python train.py --rope_fraction=1.0 --attn_scale=0.0884 --bias="none" --init="orth" --init_std_qkv=0.0208 --init_std_up=0.0208 --lr_head=0.00458 --warmup_steps=200 --schedule="wsd" --batch_tokens=65536 --seq_len=1024 --doc_mask=true --train_tokens=675800000 --steps=10312 --dataset="wikipedia_en"
MLP neurons of a small language model. Each row is named by its layer, matrix (up: input weights; down: output weights) and neuron, and shows model dimensions 256-383. Each number is 128 + 32 x the weight over its row's rms, rounded and kept within 0 to 255. Numbers have three digits each.
After each neuron's rows is what it responds to, as a language model described it from the Wikipedia text at the highest values.

L4.up525:103147106066117138142181157144193136121148144194116107153208114139152200122155095076112101142056108118156146087148105144062072066102156107132155159119110117151124114097137133103160213184113112118067127080164152133128137103108165148099185126128151136098119126104165108112112208116132194135088168172139094158110188100118129167097139118163066094101125079109127105161127172120133149114177
L4.down525:139164137165127155181146147217091161157088195083136113124128087147126115222133142126122151156133187127139127156122138128126109154156148138159134171160139177136224061096106159086142117151103157125107094121076145068150087121126101125111128108102093154103098080167124143142141187155142108051180139118100165115087089094145098210106098116150132147110101147121109156127096169101126106062066
Description: Fires on "on"/"in" or the space right after them, just before a date or other specifier, e.g. opened on 13 April, died on March 16, released in 1995; weaker on colons after infobox fields.

L2.up1126:212104131103095063085098110103122163167071085136126143134117121129105126154089169053134184157109119115166147158145126159109128153044087086108110094124154060094150149128148130178117141115101150054153114077133166120096175104114156098101133130102072130177141082129149087123078116160135174199083144113074117110180130107082103063178146155111074146100124139092132162122135184109154124108097
L2.down1126:104141119106114073167088133108092128134123104147124145139180094110129150088108178176124150164107156127144096116151158084133196173109158123094137165143179121135062134131161147092114161140161078108104138131083132110077148124123161132145144150128092131141119128064151126130106145136136170112104113137148151153118198106060106132078128142160124193144110117134126125129133134058126133159148
Description: Short word-piece tokens inside multi-token proper names, mostly places and people, e.g. rain in Ukrainian, h in Kolhapur, b in Istanbul.

L2.up397:137109132126086197105072167150117043175130110123159161142129135035125121112140136079130106108142125111066139097168166121159134103154106140141117177122137135126124119096052091182037151091054176169144117105063171170046071091163119063108091177111098140099157164172155122177153137107111085139096101129139207122145138155142152153144112114094099135146094152053161173146094097159142155153179
L2.down397:166164131173065121099108120160145124108104095122073100157109099138136140133081104146110070123154085167097198145086170123179132099147150161157143118086127141078091117147139107130218144131129123161141152050120167146131145179122095137085123099093136098162101067184102088132121112127113136130114109093129162104148171135134088116133102160144105078125099108098107166122086111110115136121202
Description: Tokens in sports articles: the second number of a match score (1–0, 1-2), round and draft picks, and words like player, squad, season.

L4.up121:115135139057051107115134166166090103176120047122143151163112161084085121077119106182139140162076118125187152162166092117151145106139093125147135079150110099161157098141104136064136126157104136137129118173072156137148112173087086162118127104133206098094131147177094127096095137058077084156178079146109143160146135105157143111140101139160132141108081192177190135106122128029123120164218
L4.down121:180121104121155152123141058123105118105160062095136118109043151158125146095109120116116122090089073070086131141088105125135089122147075158144196115133166118164126176104123144172187131127128152089166087119159171138140124118149113170072100172060142186136144080184029109110116073121112144115177162120106106118145130133109168110134096120135093119120146159096182149089144227156139129185135
Description: Mostly "that" or a verb ending right after speech and report verbs (argued that, stressed that, laud-ed), also score digits after hyphens (3-0) and "v." in case names.

L2.up925:097116109142135162159145179141136066127119134087073144139108065130140125131144151122134164159110140089085146163095131144198101151117145110136076120182105162159123122201080076155094128100157110140138173092073151159081200105107133132047135121150074172067147113170064158071070070180098196103154087187150130112137133135076147133163138093134094177170145146105105098211132108111127108126081
L2.down925:193156085088136162123157141170069071115142165119142112137118130119110173145166101098123166173118140073062179098120149099154131144142115111161113091139121153128097125166128101151126122148156128066064169103103209169118217098114155151084100065122116159135079055108101100115142143110087183143153099136154111158114136123133101161158148082191187139101144144117108099163122164170139148112124
Description: Tokens inside runs of figures in census demographics, climate tables and stat tables, e.g. separators after decimals, "had", "from", km^{2}.

L6.up101:118121138121170101106187145163170097129067133161187174101177100165132094115133152094099128113086100118115180137123189166157134080085130136115112089103145137169160074119098154132102138184114093152113121136128161120170129143169098116126129149141140104151089122108184150122064094133137093094111162118151183097113122102097124114097115071137067182148085057085125128087058105155056178164204
L6.down101:112120130147107129136138155163102161110128141144152174129111144126135127100157129047146084129132095086092107130149068167067076127152168158126105082157129083109127096141172120137131177104118141123175136133160129099092173154097175112137188172117179199181110114087096092148092146179081186150159136139106137143055102166110125120077084122150128107151141163119153107113207000107145154134090
Description: Tokens right before or starting a numeric value, such as the space or $ before figures in vote tables, box office, and dates.

L6.up1224:104211081059099138126114093103126163145190170147094096129153098109089187125156113137136157119113131132116118080184189139134158096094138146129184142115083157097153077159137124173161199166127094174111173075115153122132129120124094152159148185157125066112142112153101131209116116129160161082065100113155113134122123079118122152116169072118149130099124135066122051106146083056077116089134
L6.down1224:186143075144095098131187062076172146109143174077139144160125105083087128127157101112145139132058176119094134155076156134153163172102138155145119121099129126103221138078151081181104136114140128133155134090073115120090105116114115139108144096113129179131112133099115183130078140157060213185074157154128126106155111119195179131151116142157127094140133188181164051148038080140183093137085
Description: Word pieces beginning with n, on or an, such as the preposition on, New, N in NED/NZL, November, An in Ankit, mostly in names and sports tables.

L2.up699:136111126063163119146092134127133100161204119162109199166078111108062103134140144093105153095125105121137152170156149146119126142166158098131184111101114119086045115123123162071098169132070178118226115140089187079145108176158111135176126121091160125137147113124156104159179101168074140150090113118120171160118098149100162141156121069177173110129123134056149105144131172172133152120132
L2.down699:072155075181146127136131064141118079119121139147143118127110133132127138118072112130111154104135103123181120067097171159112136143142122112161151138129145124154094164106121128125122132170153136169110099095140193114204110144124131154147079069146151150084042173123158135141085117151182127157091132124127155107080099166116141145131166072082111114144134135130063126092141177115154107080127
Description: Clause-opening subject words that refer back to an already named entity, such as he, it, she, they, or "The school"/"the club", usually just before was/is.

L4.up902:140196122134122171121136126047127088098167093118137089125140093133085159176098201142165143100076090128125126109119123165097075221111153214084092101118135094095085143115109111162087090119136147153108117131121130174161068111157142134126051132144104135024100231163168133170113100039148099104081096108145138117125082116206120155136149156164127089152126143136106167087109151154103104141157
L4.down902:154105114169126083124157187130127137113135146148114181092097143129172115136132121143156142137144149151101149158110080072082164138146122091181112153115114085076117077094119100123134164117129103136113124169163130123163148073038130089078133130166172166102112115092038112120099147156058134130118198186111140116129089079146134154146121166109163132145077108078128150136136148093143125137138
Description: Tokens right before a clause's main verb is expected: relative pronouns (which, who, that), subject pronouns (they, he, it), or a comma ending an aside.

L2.up270:175074124079096107114102105160116187141090054095084131185155198184088184086180119116134186086171169139114122128123113111134185070124132150184118120103139105095159149106136146154117082128083157103160162089117162108135149124109123056181157130118152107148153122180125185189113096103146139098130108155113173109164160220085098189121129196163120132124167095157108106092136138190089147198125
L2.down270:116098171169110150168093126110119080139089075118072105130085124120149126126177122091111116084118139112176125131123174131134136115134115156145141099100100139131142190138145112186137116098158192138085125147170183130155144150205154069103159126112131141138144154140114111111087121071097176135160156118107087160081111134144157184120153215119188131106143094108131086105143196104089092168124
Description: Ordinal suffixes like th, nd, rd right after a numeral or number word, as in 20th century, 18th Connecticut, sixth round; weaker on words after counts (people, mph).

L4.up726:155093113148131134125091103070115154156116101134123161102085089110108153182143091059117178138126138132136104194136142117138114106191157130137097146115071120146031084060097136117140187124103144122160105120153107117096114149170174050189109161187105187113199131166120140117101175139110154162063182147160153099145190093099129111086116193170123111175137132059088117097176139097127177073147
L4.down726:203101058113103052097143122066117141109120105118134141096169129132120097150168153119151186152134115171075077106090115126117160091156122122163099165131118123151103117178101142113153126120084211134186125178129163164138123109133157098136149117139150112093130172126153096104099114184028153162143139118064109101169149135128119113086143178162143171156180146173113114065160185112110124183169
Description: Tokens whose next piece is nearly forced: word-fragments like co(ast) and emb(ass)y, set phrases like part of, the south, plus digits in tables and measurements.

L6.up37:154150107133158098075143180100138093126143111120086149132146106132119181134083075151177138109135135076085129164171109143100161130148116075110087125121155129160120103121147148184094082090139105118102089157148100112178146169126089159090139126138158100124087140116140116128078166092143091131167118119090170148170113109187142147184136146114145096095177063070140091118145106142182123150131
L6.down37:109109123165158085119132159127134120147155156199152144109083163120100153128075116078189133107094096161092119145098097078133108139135125106098173136116169141055108166057176141088069163167071154152138145159111088115133062156101146127174096160169106095123178126147087099133180129082136146154101082114144130112166128154157129083160108141090101098160061146151163170150080158156109111084125
Description: Last token of a sentence's subject noun phrase just before its verb, often a repeated name or term, e.g. crest, Deception, The film.

L6.up244:124102165116073113101125138088172129223128151120138122124153084104060082138179168083167069140131116191143134114101098119112067132112159104190139111161072132124140075121136137184093136196154119102113067135180138083098171128116164058116159137177136136158126110099135162160101109183108139159159162121083125111147102125132088166198184117123130115118119168120107110128146080141128161082131
L6.down244:164173109181154129094093132123186042088122096167132135119088126103146130134103132145124155158099147126135112121102118204146125200217153141149099146154131108188163138132075158131098170139113159115104083201090075120086144140086114172164128129098160080134153140066145179123157119124163145149153130109123080136169121166162138136142075119134109162116168185112133135115104146168130097166114
Description: Opening or middle subword pieces of words split into several tokens in Wikipedia prose, such as ch in discharged, conc in concrete, dis in disqualified.

L4.up794:140086149134145139129139160090132157109095163115101071165132078120082150088120146128171143140168093188099087088169150107165096146117144113205094176113063142153075151167132110121101122174119162113100086153134153163215077077171230104136127143138103100102108120138088204139122109094086176194124223122152108133091124122154123149099110141144116141069135155144129134088158201130112085134141
L4.down794:160107095171107080139160130142098102135109136121109115106121151128127141202156149115181176076116119135201116123152056209183092110133137057094137113113118104170130140166146176070133177191168108174123144158162217150163042124139108077115177171186132102105128169146108156127151094123113196125093140082108151163122134149075169156134138128115090132146087203105141092093122231148140098118142
Description: Word-piece tokens inside proper names split by the tokenizer, especially after San/Santa/St, e.g. San Franc-isco, Die-go, Vlad-im-irov.

L6.up895:137141100080101130126100099132079107127161129080146090125111119165153134094130196122145081110088126119163150121133093109099145106161120119107156166101108123083155119142103124081162108190119174141136115113066120174129117094114150085135105107134142068157141105145191069095159095121144111126088115102157135153101152146166136095103137133152124131147096105184144129092139188097130119177099
L6.down895:092148118185136151142100117147102159075148116123136123113073086120096147119101133139134124084200074121100094165089155171150090170147168094170069078122148158092134171133142088115115124104141109072144121178107093146129139086143127107168139100136120133127146112091070144177112118086180150075102102116133173114117157170117140160144100093191176107139177133136101103186150140157171080135152
Description: Pipe separators, column numbers and scores in sports or stats tables, infobox colons, and inner word pieces of names such as Or(rin), Deb(or)ah, h(ar)ps.

L4.up1326:150143168096113125041147142204115140082118152109180176145208122131072186103111143069138149138087149101118145232097114147182129140158111179123031194106093189135086103125101119122132141126117166186157120092105124154158100104202168194172124163129120188153099149147131117139081147167146096153071121122109149082176130117108185146116125158130125151115146105121138168104143058139109124118037
L4.down1326:137154127115119152151167162165153128139180044138141151077106100076145086131153124090091134091136147140122164057192187096161137105120119065149123164182132191134156093158142174133059136103137193130149136088120124166120113168114138124126148137197084180144085136109113078130073157139114146104108140115102114128123070185135139144096137061130153127153115134143131164141128145081095159132111
Description: Tokens just before or inside a statistic's number, such as decimal points, thousands commas, spaces, $ and table pipes, as in "71.3%", "$32,222", "| 2,733".

L2.up1093:082133134063106150165120161104169164110188146158117142178115143113121189165131190093112127143108149132083108178139104161133110157112168104149192154126117110107129185118086159141139121111077136113159125154087119129151049065167177101139155141103114125109119118069086076151112097152159174116133121142148105115119085112096174165160150099154162107149125184146125104171177140059161131077160
L2.down1093:142146068161096126175144178095152145152159120129141096121134069127207174127154174132121115084065131108137125141085133095099188149097105133113162127144083116136131143107130164148167121119158104121142153152059095086140129187140187162118136151101157108131168135121180141144158127148163107064106101164168156141082153064126161171152165115124139158142135154127111066232143113134151017075138
Description: Mostly the word on after a noun or name, before dates, places or media ("on 10 March", "on Channel 10", "on board"), plus scattered mid-word pieces.

L6.up232:170121110133163093127127151105106168159133135179050155092127126108123059094118102125122144103079125142136093122092150107147099169152173104146117161148044135124148183086130149127113177146112137173084113109101114140119065173139184105167088170120136165092131106111097065123174132146202111081098188086140106146166140130101109126125080140095127191098101174100163104073148153134141160082087
L6.down232:091138147108082110147102085147085152106118110180172117155163160108133164135092128140104091078104118106180125132110093093155123162140127133099150130095152077117165124154145135160098110134115164116134156098161142129129167113089111169142107146102126103119201134083144148106122162108097151110123076111134113162156136175079184096142133163137134066089138107112134162133157255170078150185158
Description: Word-piece tokens inside proper names, mostly foreign personal and place names in lists, tables and biographies, such as İstan-b-ul, Lász-l-ó, Sil-v-ia.

L4.up1317:151145122112151145124143104132125081126062099145175101127127168199112129116144106135114162153193115192101070137164149132070109097169131132137096135171154102095085115095151093082085112131079097117157132146111150122104080158099108151086105100156130104145112113139142121144187088122153154057130179098170143101143118168114045121140111155099149099129120056119101114128161095164086131135146
L4.down1317:097094151124162150114161079124161081182091168135169113081122142157089104129066082126156117140119127145093083119087131118189124096166129142147162155121096163126136164106096167132123119181158121129129138136165132107121054114092069107143151154131094154113113163141158078119102112131165092044146166147094142100126174156132031094154149119107135147159150095122125137134108137188089149144080
Description: Pieces of dates and periods in history text, like century, th, decade s, year digits, or the after as early as; also some mid-word fragments.

L2.up242:162127139103161110129165074081115108180161104127109180119047235175154166110159139121142154096140090103193126097106098145126189091085180156182145102095106095116129164110157060140104158161117146109162200140138164090159113133189065086141116177117124097161129160141129131098124146132142146157135132111136200162104119109111115127132160067182077125097124094146089135097194101129133084144117
L2.down242:117126130092124172198056152087138151178128128105135106173208129153162095170167169218110166086152146121089128150095136139068128167213166159133099148088106092130119091147117139158122127153113144125127138110135134110159042181133116126142096113082113159137135135142116063165134090094184102112113130119169096108099181132114130133125150166110215168127070173156144089168130108075109168158144
Description: Fires on tokens that continue a unit already begun, chiefly decimal points and thousands commas inside numbers in Wikipedia tables (292.4, 204,856), also word pieces (Marg-are-t, 169-th) and phrase parts (much, out of).